Weights of a small transformer language model: capped logits, 266M tokens.
MLP neurons of a small language model. Each row is named by its layer, matrix (gate and up: input weights) and neuron, and shows model dimensions 128-255. Each number is 500 + 50 x the weight over its row's rms, rounded and kept within 0 to 999. Numbers have three digits each. A neuron's up and down rows have the sign that makes its largest values positive.
A block is one neuron, or neurons of one layer that tend to fire together. After each block is what it responds to, as a language model described it from the Wikipedia text at the highest values.

L3.gate494:545574487447416503419403449439502435468460516424494546554474465486460501393487461557496451496541443507548498442456521444530466482584428524587452420565456444474478492540450487489550612539534535441496476572481466516555535565495494475620537488510514519468591503526602499536469545553540503538582625428480478454485431491394573480423415553510440476434504514531460443483538574514566516543477
L3.up494:498461528482544463538540542503487513484422431503529426425608546497559474442483574494452494446487419474548450426466623513509452396479588497497511453421554387541483501483417537533455586573572510476465610492478562470468435511598510530527417449561449607594417404530591585548491488495479491551448567432486504483519391488508481544559487480485572499402425547473447577477464499418413500558454
Description: Mid-sentence clause-break punctuation

L9.gate63:482509418477458517557473426562479540526458546612445553476448466444579537532556534443472450592501469451543451454513565533530414419535506489458469504453564459537463509554401443477531534555433505557491493563504470555612473508516502405509513509531493473455534483453577473463465540460507491434526515525539529461513516541572526530480555534426477528437576489593431507543557607569520411569441
L9.up63:475455495527525675496553517432471439466447503545514563481501482481439577539581497529509581545495474513633504481528485591517356539494506495508433471528502491345524518454402456512466445538493531507542452502551476452508436487578479495481489530499465575462477489529530508479419495535407550495499560496510506569560492549490580499580448498542449417541477512558517522562492611482519522538509
L9.gate426:526609480466549530514562428490506501477495538464458478489372481492503444548474545491487532462507552455570510434473618521454444508467492520484475617505444497496497533503460513440547531586593417480528490535506502544470448520450484467452430501502515498563482447568453449437583462541487492584431491468444396388487393570530533367554500573429484440469500425486465564515467567440498502597498
L9.up426:523661462426573462461462445503411531484450484490410458572497465507436538519552470426464586486483444499511417522581657552426520550579502513470451518448442462533554533450416568517460406485593496536547561452519537446574509451537546396513504436533596539514532600445539447520500476574506525423477473474569502461448494420467542411499545528490581500478476442435488531545448563495586424420588
L9.gate435:459489443545502480533528515515428505375565531486529585510550489481499462519494557469510532578570502499461472455524538399439459463591589530485427519473660383502440416571464554546527556553345512553568421535508524553515451475482508625482452506491444483532505520528538552466496492478524496512566459448497481478585526528523547483546562534469461528540488539524482466481592523419421465466477
L9.up435:583540460557657444560512471488465540548480564604438440464444533595458520528607532478593558450477460478490463526486507482466468500544585568477426491474552550489498485425479527495550481428375445527536445483598436461411455475488478535481478463472525509494460437428583491501305545516509460534548551442524529492512460485477511500586451521504409460433577513550436515415561618464515483494532
L9.gate466:473470443536590509483597447447477493457522488431549474535639490544537502486431581608476486428574447530543444533477579498552423587534471558444485545512572456486481430609454439502496579572449506391451518490470512521445561495547580440457439459509466366545546528590493526419495452452456455507532524514432456476479479466535562506500484483511450434554583580512438468484482518539474469503542
L9.up466:400536470508448447556557478506429520486552476559415558565476436489532621499557424566520490544559525485562493525527503558463427510439469437582340515482501552569575432543525551518431485548365405449518464513480493463486496500459498594604456549472512482560494517486454531549482517493419495447458529490529469496464537481486442452578580474462458534530490520450473445437509476593340537542451
L9.gate511:514395548454541498501580495475512533499614534450555456522499536500534439476491477496505494509528573685490502445471544522461501507416543463487448499463490544457518507390668501568467478455507437473461523545525564478509504526451497575529532517499453514533524477374507493465500498493550488453580491557463425554469494527444571489492441548450548590537555526546443533564493533446511488450502
L9.up511:467583519490472538535509519524427529439550503525409486433482533455516534536560454484545516497479464449536497501410477503457474518464420397503503403438535538508476638563472549411501485556605434513512566456556439494525449475516512578466486478522567492547544466523472469499501434407503557438606487501565570468538486562540555455430395519398496559463547588559528460482455561547472539532496
L9.gate611:468427532589439452481530468503551530544450500525550480506518519460465526524562544441422502537554462416597431543431532407481459487501438555555458509538502481485414539568442527569493467506415426514421539436539551517488600549469434489519553576531433522554480507510511464493349550636464522551507510503518461578561445607553483628532512417494528592488462564599501501582455553518546481481487
L9.up611:513554435520486490455542529479488472538624589572448535521506485493492500482530557526617570590531479519509482515501581451491401562503459497505510561486487505518537489475498466479502490454436490453470475559484513569524511497541431590486550501574521479471483542541549473583438552528503487408477547528517599530525504493514544521472521472524453538529512539456532494491473511501508505510513
L9.gate691:530529471466546512394560482545496467494531537466487474513427462490518534537506405583468464523459447451480534472532496505505456510483498520538440494475531528501498480410512492582484444465583454425589560469531435506564584556419518490509484438589563464538493462420475600441531436489432559537533595471527464553501537506582508573442504561498598463517561589530526376589385459531415465483531
L9.up691:464480424552500571510499420459552484463470520440499503547535556446580456421522462569531538527538518501476436452454439372486398526485433593496479551535522476426450422415417520489579552557494573608468402412506500602454462510432522465478488454582503587422422451529519560454534492589459356478457481590521547484479477548455549530554542396556536524461495648530466523557463425490487444446559
L9.gate714:497458442435520487565524477550514439440475498460532492509523540460612488468546464573475543548503537461484507493510425505494471506471563457547482544417480528437591456519521514487512505555512447461533436429522450551463459541413483472507497519514529427440552510451517467402513436507431476450544520494473567464467517572484512459455618419419557467547466542506439508540525571547549527510541
L9.up714:500510445481548505519447519552404427419508517477384566441481590512538471491521493531480558554599575473478537465538490406487540589398492495514480491488413546552425491435511576519590473583499478428544520406530498512547450525345556492421554393489504396514553489470499482489405533406491572461475477499530478437579564419507542538469518538501463540569542574445550501524496584482526524577568
Description: Comma after sentence subject

L7.gate233:549525455441544451566562464554479508483548516442460454523526500571532564524611455544563554468368467500392492487516465467422490548583422398549465480508455550408478436476571477486584493527508463425638466519602523485515472510423522447589473539440536479467418428528480542511402483526465416448498506518490473472512552501544501398491474514402461477549583501579417420584500584425451478570528
L7.up233:544566456496491479511415466502543490412530512570541501460485520508575527513441495513534530485567496522429385519513508505518555607367546645510549536507486607573556521480584540521493576551469622431504519453470488530561510520399508502628516492473504452483540429492496490552541439544501495483379569365462470563484492463531488543546525428560520472603444507560508493475647552512468589534541
L7.gate295:513602448465509534415546407541488531480459350572483434478444479602548525598454488563534539458542443497492419452533531452503374558481478497512540500473522515596554538552529549436443390484445470581576558511431512598438509507489529408610448467464597563532508509511525537498416507489535494541500450388506511515585533652464573526486429569469461481519514533500465498556590495466457481580530
L7.up295:516486526460484582471575608517457486418489462413499478551508569457569536509483482498590510459564419498520502493515545488433483491476570571445461561438583485562579512532496475508521517432433487448446494526485563524492492507422489544492420527516575498508498509482463427542478539472599563523509553594503492456471495390541500483514582513532479529483485479441479477570451436493508536583429
L7.gate429:578549428414551431477542484484495496481546498475611479549416594452567559539447462618477559510554561494495471471416489560552481543436461565521402526560394493493533406514490426517481569513587543474439573539487504554550524576483488531609486551434474555500602458513476478485636501491517458515490491540524464476485601496524509533521490558417493479594555454501437494524530502506509510584448
L7.up429:541421569474489420437483447516456476473526461407402556494505562496609462514556526529502496546472475421455536441547510448516504495522560498562506501488516474567493507514541541387547524600594505476581501452512525455523484542464582506603412581572539490535434506518565562521419532528518469516524492418468497419505544478512446508493568514517545478546525501590405516584492562460483438468502
L7.gate441:480468424516588387485489439505472476418438554467484509451463526500544475522550424580464458526497495422442526531446509505540497511445472447498442406525496502474496468447382437529539545552440467457480435489572524570558486548444549437521483549504468550512386498449548494495572501534525560427476507515501479584501602487557517524518466433469538452591508498533483439522498582450509493612521
L7.up441:507556433468647494567507430584485386436520538598471461552481563523548584563558434591465505532594539496402451501482518443486496534462480472466543524553500606455558521444518470514599540574459478465579505406517531600545513507469491514627533462511476513572559462453481482477496541482471443542542557507510452554442550464556512546625504474538491418578522470600530458509484518484480479466541
L7.gate695:522566351442482529586485486556469492469583450495461505472555537596528497557442492551438456518381509519476442505568517503476604472461565499531521497524427504500425569523410487536585479450563534410437527378469518480422486469398502504530569476522525533550452459430466466556573401520431487481368527539512525489608507535474498575485467521470524460520385507491541495532500458611497554559495
L7.up695:510482500414537422525546537544488523498494530527444467559541533540539626477506446558417538493575597530411517435510489488490558488536541476455512515521502551565431396400487521502502457606577514495552486503467490534450545444432537449537517431539534549581576440438517534524470511487556548441464454503497535443487423533488484462500533621400501529483360557486461477482548525530501499580508
L7.gate801:445506422344552519446496422518453532451513480638461563544511578524517477593543517429514375456516562458489535521474552495513409463505449517482579493580543501573501522482493483522456522416472446445464506555379525573522524508445417578445482504461476485558554493527426405475457499525569398502415497470442493524488499399502508491524477519445452505440511499467587501528529492467544405579410
L7.up801:485515523410435462464493532536459494551470503540539533528509558473492536530521505438434565565501565475526506511535546510513586501525482569403524503529526495535617492442389491456421552422516533529513421552470517519477539523459472619508530527423441482542570594513446423520543588482557561534544487515596574497484475464530554460475544491500570467487470460479509522565426568535615472504487
L7.gate951:463487491453486513455555505441534408415508541504530577495510474471517469578472579389581477469528438490511476407440503522541417532474458542573536478578511458547505469481432545472514475563478524492486519554484572531619470548499509504467547507594470491605495528587491567505465410575460401494396623588493537534442522467501470504484495565470461467506476587468463513460514630493580420574469
L7.up951:445472419432495464514517493422508530553474514487582557460632490450495532445513438465416528554481471471472545458546631524530488529585506461496566557557431585496467553488462465452473474467491507455526541496449433548534556536506563419467459495509478354452448483515583493538544496483456466425481483578493484498515481555559498567365399525455537575408586504523515548517479436496487486506481
L7.gate987:471571466535539490532488441490519471510484492511486446523501408549514545505513495492551547564584572509533542492436536576537529451500444483589503491518521415472421533471535467409470459546449514467489463501540489568595537473568481426422493528517452497565516535392533487489508446533470515463548583499547589342515445554578529551562418465466513505524413475566617525404537475613519522551448
L7.up987:467545478460554481531530497528443404531468516506475476507516456464443590557567548558555474479461499539451452487587436507502534457498483481525602484548599502494510487491542542510458542574450516478498482495580546537567519407585449472569506407481477496538457596542544560443528494563459363499501486416490569453548452489531479489454454518474472482530501550490571512508374606496521564476561
Description: Comma after sentence subject

L7.gate25:416510474478496446425428508470528535505515462530520499364441528544515513508375474564433474504485463537539552459466544482482558577441510542574534454483447413534517483572460579445494515511508548534476481455504529456536455539536389478637511485473488500492493499456554509510481568494566525539512426529544545507504508494503487558509524504433533435526525524450454500600450397550479505500440
L7.up25:472516480544501536532464510530518403510526481544541540476488530597521500502479472506475489398478529460522459505550492514492489555439478425477450508461529500465510523508526507445469496442544478463532562607495562498526485481591584443498419539493526492537562498529545531580549575526529440553429499512453424450509557566456505518491555455490471558540576360617432405550531504571393457431574
L7.gate83:522414454548519469510499413508438530612546494479455503514512464471396457593460486569468575532506429496481479523454482486485562569544517489503431416519532520503607526574571528450364459542530540613455413537610510497568497504505596484446521540455492554519510530496596427563507371549561555447495441438552547481469503533528453563492647447515508474585493606511561603409564553533588508462529
L7.up83:525476538510398558494470468450535470541509467449503564526501481423411531506496456498521534543460461570480424439404443514514538566538391533424447515518445531536491489435606460499507543588470590507435391500599571555491467553540566542400473498483441450535474520519569498469528484544484527393460389519608623412461476455577472548513549525543450552546473527575569479465454483477455493506488
L7.gate168:491471613472522473476441550465418522551472537431452471531549593486523493510435517518512459490593556497507469475454376565499630481599503522491516554534539449450540461523513514370562440375615474549448502547543579527522508554498455528485479562465498538428495467575533503633513435506467451472595470481533417528515475455463475517556447485499495405523499494481462533442471480501559508524574
L7.up168:434477621553457479489562538592432493506528512586439543510574490463490476468592505542517531582492518487450524515542454481505505542464583521409515482452492521476491518550533554531612436434477564542435442439546545534541480521456510485479499497473415498432540423512465422569569492469557438519475443574502480444525504478575541577487490373498517489543504520522489507532577492451497630459576
L7.gate274:505453479384516415383498497527412511491591512482507530505466491449432511500484458578546425554511484567471458595574519525354613575582517399483499487365583436470595483484478666409465408465461455529434443503502457566501579564565523463481509482450508552529447477529542506503486411603480508492472419537516450494556563531467554555588482517543423451491554474458504432527444521468517542457504
L7.up274:587543525400459473458449492470492503514428520557466546474585592562551542505457471505503492541532449497445398575496461526501496553491559532412505473527456509453426425495513517540497460553481555590502419481401499508505521561461602511471508454502440489528420444505537547485486464482404487571512484476564493415495474533464489508430401441554508514439440506389518494500530525524532543518443
L7.gate456:475453523424476437480516382496456457434503434517541446479586456538437425469452461483466395553512516522449525385515466597558452520547430549585466512486553492533559475498442507485540489514519529598449520434521450500550569502560513534537494460427528528561484586498523552570562496491492558540536449411568479471406491512494461519616500481463443503450393467509488425494470600520481563359540
L7.up456:464572559388418469618517545508486497504509540486506550485568542534429454443500587485449423527588418505480382473491457567548516471450540437444479531473431545566541529473571495477534558477441440475552473486454565449528509487510598536511451554536379452580454458442513454564475516505521525497452508405500529501537464520510459607560586454465488499464503584452480493479532447546544464530400
L7.gate551:488549534493458507534583468448378527457534526476582540502529572527558462457531438452556469476472552566557528508494565531501483504471475397513425500571525444439559427438484450555540477435558484497517485445498486476469547485528442516468573473514537448473564494558484541478518546442573572533455484572511588533419474503410461412470463363511591463498483524492515486482466370471534558424446
L7.up551:450442549475544518380465487558469570501511380488437409438435471481422470482515476454406503584504509480499530562466501511479516515599544499491461487479664347491535511408519483525451534462456530604507537485450509436465437548437540507548439485494517550431441519502548522501550480466523480490404508524458578500544480492496445421527502503408471548515522631511461453443528392469477526522606
L7.gate620:510596441515470444555471561528522565525548324491503465502538497456502456548538553479417467578446448515523489642419516465513510476581515387415531552515466426471542476500420488496532496460478467514465394499437418464491568421506532465537534558487490533526474450515510452564494486561500518508574428429501585552441454441620415516459516489464532439514556532491469423389601532405512543425465
L7.up620:475528585483485487509502502547489543444525493581446484657386555519544479538438602508427368471568582464518577486451459502425520485543547490487523437548526443481447496510452548432459495535538502501477514506574490370531480605547496535479495492465479454482528523545517537520444495497594488548454499438507509460489467481448545504488450483543484441520472511501470553502450458535463508533423
L7.gate645:485449478467577472461526550477600498502558457594486458546577548497420521496434478502467512495474551497531515526417341503476441529472581545449410619519540445515564469432508372529532470446486590492481528465475527503485397550544477459428508544520495501555464525519486438508562551534562502444445497446497491487549510431498490518518439505526504463507553530549443511557508359453473451484518
L7.up645:517507446473405562457565494612506492523494464402587468499501484459537476506450386525524485481497437432423530544484532515566449583448588543482534476494498544428550494570522475449582516538510548522491472649520489503486482523515510492489512526475457476420502538565451506543515563467553524556399471515477503442471483520562489459492593480552518457500565453565476461528516437467368474417532
Description: Final word-piece endings

L3.gate255:527490485496468604532511469516476502558552437493483531532430447522527498461449502565531534438437533458537534518519430480574539516493436474526487471472527436548462525466494538603422518504568489466519432470458455457488504442494497542556487493501567563537448544541559587507488571469484572568561646521471501410482523439491630564450492554504503390528590486456495444467449566517578470492474
L3.up255:471555486446390493493405623529530437451568516509476528506548475436601461429506410524484493577523479477532536460497489561498553520483468552611564491577465413604445410439522585553467432468552561457577479488444486530487516444476485461518420492494529507484576466531491478529507571460426546634525482477594511458498544423522471473584547501433572471550429506405503487479461491549450500501575
Description: Standalone mid-word "s"

L9.gate173:540528462472591441422522502527468447532480532515517485424468604544520472599526564539587465523531564522486537527420493471514548439488468526379479460468475506553504523479418522407472461435518552501541560515435423544454544521466448508445545538503376445461538460501447493570518510521504570529365539638498383488527424498556567538562562582585526480563493450500556483421519535521541570464468
L9.up173:445549563526531468549495470460507450509450468537495576551447522564571562628465490447561500563533495501574483468528494546471480435408428573494461501485555468558454398551459479479442531512464528472540405571409446556472451562467503434496567515519482551518447557471530513533545493509530465438467545473550452527489401563524510626543539555610527593516544506552575506567519462426482516629517
L9.gate222:522487508485437486471519503535474471502436507462447571465487576420529363507556526464499412584541531480482489549457513478378500576511495460504518504462520467443459524422552602456451501445479506460541464478497547446451486582532577449384523475477602541460435495501489573576547488506494437420581527495584478457463477449497458452485437330596439550522466514478489486499455471413505533479506
L9.up222:457583539402454542526448447499536533490503441588500472476556494478534504463410472514429432568434472500499559498549570515416472577451456542469515451482442536420442556456487443462581486498498496556464529556478405486387541468563554532399545560542456438377451405429485539518510430579539429568548496516519507458544446581460430533484517569538498514477421496511575531446470521581543486468529
L9.gate308:524451613568497382523519536518479424456587561606493522565552592550457470586487493519418459521387546505535502507503451485505472502561489573472513589532432532487466364491505591474560560459493560436457470468514435485469474532550454538636552560471491505510493526619431553569559568569409416500521418500557517564559490526499427638478448582431490504514525449530484481487444503476507513472519
L9.up308:404564534585492443349562501403540470525572471567416425542520601507499517474417498560464507512530463462569501475473532527461578517489533558405478489599488529453431489469488491517471540462418477489495397493440412457485429522484495505543465461422537465465530552515502529548460483518542459487411480503611481493404526604461562445512440538520432516489516528502539455436555564395526448468551
L9.gate329:478491516565546574469450490537469537460492529507512533474513503576505448669422577428451430461483524489520432526446454417575521503395479556508457566528440473499539403475517553523499432509516581408399473578536444531532424471541522560390576517461551519474563506538592460558501514562543487536440539588459603477518513453566485464473569605552515432508483547534476543552404571520610475463517
L9.up329:506557546546497415517588466580490448378441408452496492554490408494449399526522529481508452590506497556510527474556468482484444466406586559473499493460463498538545504583428519457469500504491576523464421474562522513455384572536534493545493502491435468516503461522529491513637483522471528487455510506578572567470491483547502465532452567463577468562505499469505494500488388485468516525549
L9.gate654:436492403499489471501404479553484447518523436434539504522368447491449535492442464581500447505496433471491483530574395511597507497575494460440527545504451555483542468429550482475498497524477482521501427613392502448518462403532479469489509529518452411534498485474530532496508478492460471498516462506489541438483469527591511457492494481521462471536527523497604518544510496532462497437544
L9.up654:447509445429583436550592485455456571571536466536507519505543559590484566463483534444521534577541472591538514496533436516493447545505551507552511542460467497439496419438480510454519458496419511547480458463455450334502512509484431543541562589478506461465432599572569603474504402501462479458504487475531535576520423521538495460403495453543484451523474505472491541517525451513539553432403
L9.gate676:470490456571526426458518516485465464494558521481464579479488576468397581521537555545482497550504535482577528512564541562470510563482552510490452529613500472475581456581534385419482611492646481474440448491466498513489503468491432599521518558486455477468470496492513400543447475477510411583471616512487517425444463484459524429433451456515558577438435449501418480562489501534469573541475
L9.up676:468481496495531465476468460484517506531568464525498521488555482397522417576546529468492523538498544495589483464483480423393476476444560529478563609475515465502480481582434482501461497524566418461508559546512545595509530549449450555428434473535493672493564512571590388505537595514389427511527500502527491492374553538512522543499471518504590482557467544481538494389475545563529458475492
L9.gate713:499611528551458517506457525459628485496505501505565551388600582451467454452462463570546523509515534512457435488433507484451503528483446465461546451606440413492468456456373612499440465517525527409517520577604508429386464519457464531487508503474420470595457591548451573520454465588476501488551530556481461485464501473444447575526494534428437538418449436544475463451479494550408463507490
L9.up713:543539512509482457445497564452466495434505523572481530569535542543437531492506539533484440458462529456490574435551442567440434500558450477492539498488493510494588437491463502530524503447501417504519484515453493437495470445470470479474504567507605427458472417439507480440522490499392543547501525495517422550650426574509466450625558575526599592435382570487490573499525503450518555498439
L9.gate782:442532461536339499597484552431532436577532402436476462508542522449475418436575312474467443528428534527494577510552371523500516481501588502500440533518377522519570497515506513451510486471615491486456513575544449509505436450453448521458501443539435422554464467445484569475514540501519491537512557532399488423501523636544441513489531469530535506452421423535575573520482482458484550578465
L9.up782:438510543561602431536565470523489512484489419446481558480624485447502463399492492488534556495463461523509508571494495496474474497500496465406440600531466531486490474442484432484561490588568522528597504621493424585583487544496446544484425509535465548545621538514537535579527474570514437457579530451555504434493500606546500414513538621568490469551512524593549473568493573551557410471526
Description: Mid-word "s" fragment

L7.gate93:453543558622529475521545531514541493508497522494485398482448588526541562442572470571471455463473496595462592498434513552521534424426544605481491502503517523393496516514496505490554520509564497457441436477460438557457498494606424502503658512543467469562482515403534487532520544423531479482536559515488621468548503519614410496460532425447512521460466488502477465483558443594606458451575
L7.up93:541577460498491484522578510473528530582554603418531638486465424465461544519530429487576499499574497521498523522480540488504437520502439491534523438431495425546486516595488563523470540488499529480494501568477522505579488394545507489578517499464532445467472517453512492564444424434525464406469372544491495541535554540447454493452555474501482429441610564507490414579501445459540504466544
L7.gate118:414486444433459459497504562473520583427467530572497504488567514535571465577548499444476513467465513545471518501548482534527604591542453519445533502420392480464508476533499580461550487480422516412418520447527509524540525536491469435476491453466395481600508459463396496448491553516520481516491507579555534505429572448574494528546534600452511466432487415493483506548471486532501440575515
L7.up118:482515431513424455537524512503496560473566483379530563508543462521506447496642449555499559424508556523533538542495502512470488572554494467522465562453527504501559525476470503587569545387456498498523596628474446464453551458559414493471444463557421452470496491561600474488502509593524530539460555508512523498507475489504443411563458525483435486569537418500494442584474389494471455580523
L7.gate263:529465532483551534518550496520512531485506582399592381490437545480422485399489562595469583542522499584504547530474622487507473529539449507553432530578486526530436470516515430440567505509450522467479509506512463532474507566494581471452477506542502493494467489558597505550496543487445493521504525440501545475443516530532518517545406442484540450542486447480537439510501492594460483483413
L7.up263:433501495468477480523575593542490495446548505463521510454450513450566531585519445478516538481512541532523544472473481559468530475581604481535458580520409543569518505600463462566495487572427544491532563556523479517453466553525498481479481500406490449467500431547499500524514479532466425445441550440503535403455563583484515495489481453424489449495547516405601494517509520483442545445493
L7.gate322:545534454444504534522517525420475487494420419579519546467471545525544489472466459510546547448496503510540527446462451453463452504445629474562540514540423450482447570506438512500513510438566489464548585420454428572616446623624515418425465494449480523460460577552481453476513536548475457454482490465597523529389414535430570539469509517573547449549564520448489513510574510488547398548487
L7.up322:428457469491465513502555496517408560449553467441520541528529508463480457537435447536500484554477493425511516467527672475568451529538564449515521454511404478548532475568417421384466509495430486499531516488531530542541473564573538474491512483607532585486572517468393530444510478521507422519555446483473432488475525549479490515398384463386564413498550501458508563470494503513556373556516
L7.gate473:549445431456448475501477448373494590526547499486598530531507574562513453579472494472514566544509560495457494501615395555468573465551571523417492592479482547496533503484504549628477509475503476428543538534483508515537409486553484480415506469496461511512539499457500503454469578559491437488461520499433573484523491547453434512419438345478507559417569504468535532452492423492519485530494
L7.up473:476543561497510498534563561501529468601560470542390481420576503553365464405526544486525554543439500455528536481485470491530482573502526474522505490486587503563523502530482497437498466399452517452530511462564487479491454576530580499428483470542518483444491362616458456540503566515501398490469498524546508459459522575510507512413427505506415417472489513480522475506538380473556470487472
L7.gate507:602538532526450436561415581577562483484513501544541455529560514370530523499546533472475489409522519535428468523493606593565492535482584430507498497501459477490496437449489480497437553481487552400599508525515474473547496490545484417450501532519496550461473423415450436512447526530483445470351543539487515529558446475499489487472428475524597514446474455485491595489487512493515534533534
L7.up507:447481497440495529496485612473536560469408496453466555458611448526519405472529511518540549580505500557393512478363604450454573487496504638517501527446538380530569537511465515426544488454407470457498493611465506457474541484434431435491475544544529445498541460547409487509547431522491462524443565523575490553588499496612559501539519446574505536486546514480492561561443471509462448469516
L7.gate793:477513505536404484509660519545569531505512473423424508432448575477504487514438495416525419518553557414498510399526534502466473472507571433507373460537468516583635435628559460608541493473493534575580468493499603498468481457470447478453570555515421503511454499539546555438425571581446519520375444512471481516515467604519483499457556513510506538434547521544442525509494571523467502470482
L7.up793:494547525582385457492499464526542464494525465424538485485486490499503523474495519403504478495508538429472448417413462558494475493501515374492412435570393482503546463593575466554534541413591479553568470542551526557437477447429495536448473506438431439533446555542551523435432553597440522505383473492466500446482543569501493518514445468481437510518568563611439521592520503490482524543621
L7.gate902:527503478607467499612527542435524494528509530511519549518466497459457426518402511507416491478518486436568431471514437494576421424503470530527529445539577575538539535600553427375587480442471437504543506519477468487526515540507485442497484484441482442455437441447500458436524597523537438468429614505547616522438457478396442546507531485420500520546524476554516403505525458540454476471437
L7.up902:433497536589456522500456512516517512441408478509542524513480521498465462555426573434522478468457459558478578432512513561525505435475495498400458524490469528472536460371547561468551580536490544512458481443453467459455481531572469480529471539571435518526558551517498525532422586478558439526497473557500514533464502561444478520512499477539534460444570543428487575534600478573445537492473
Description: Proper-name continuation tokens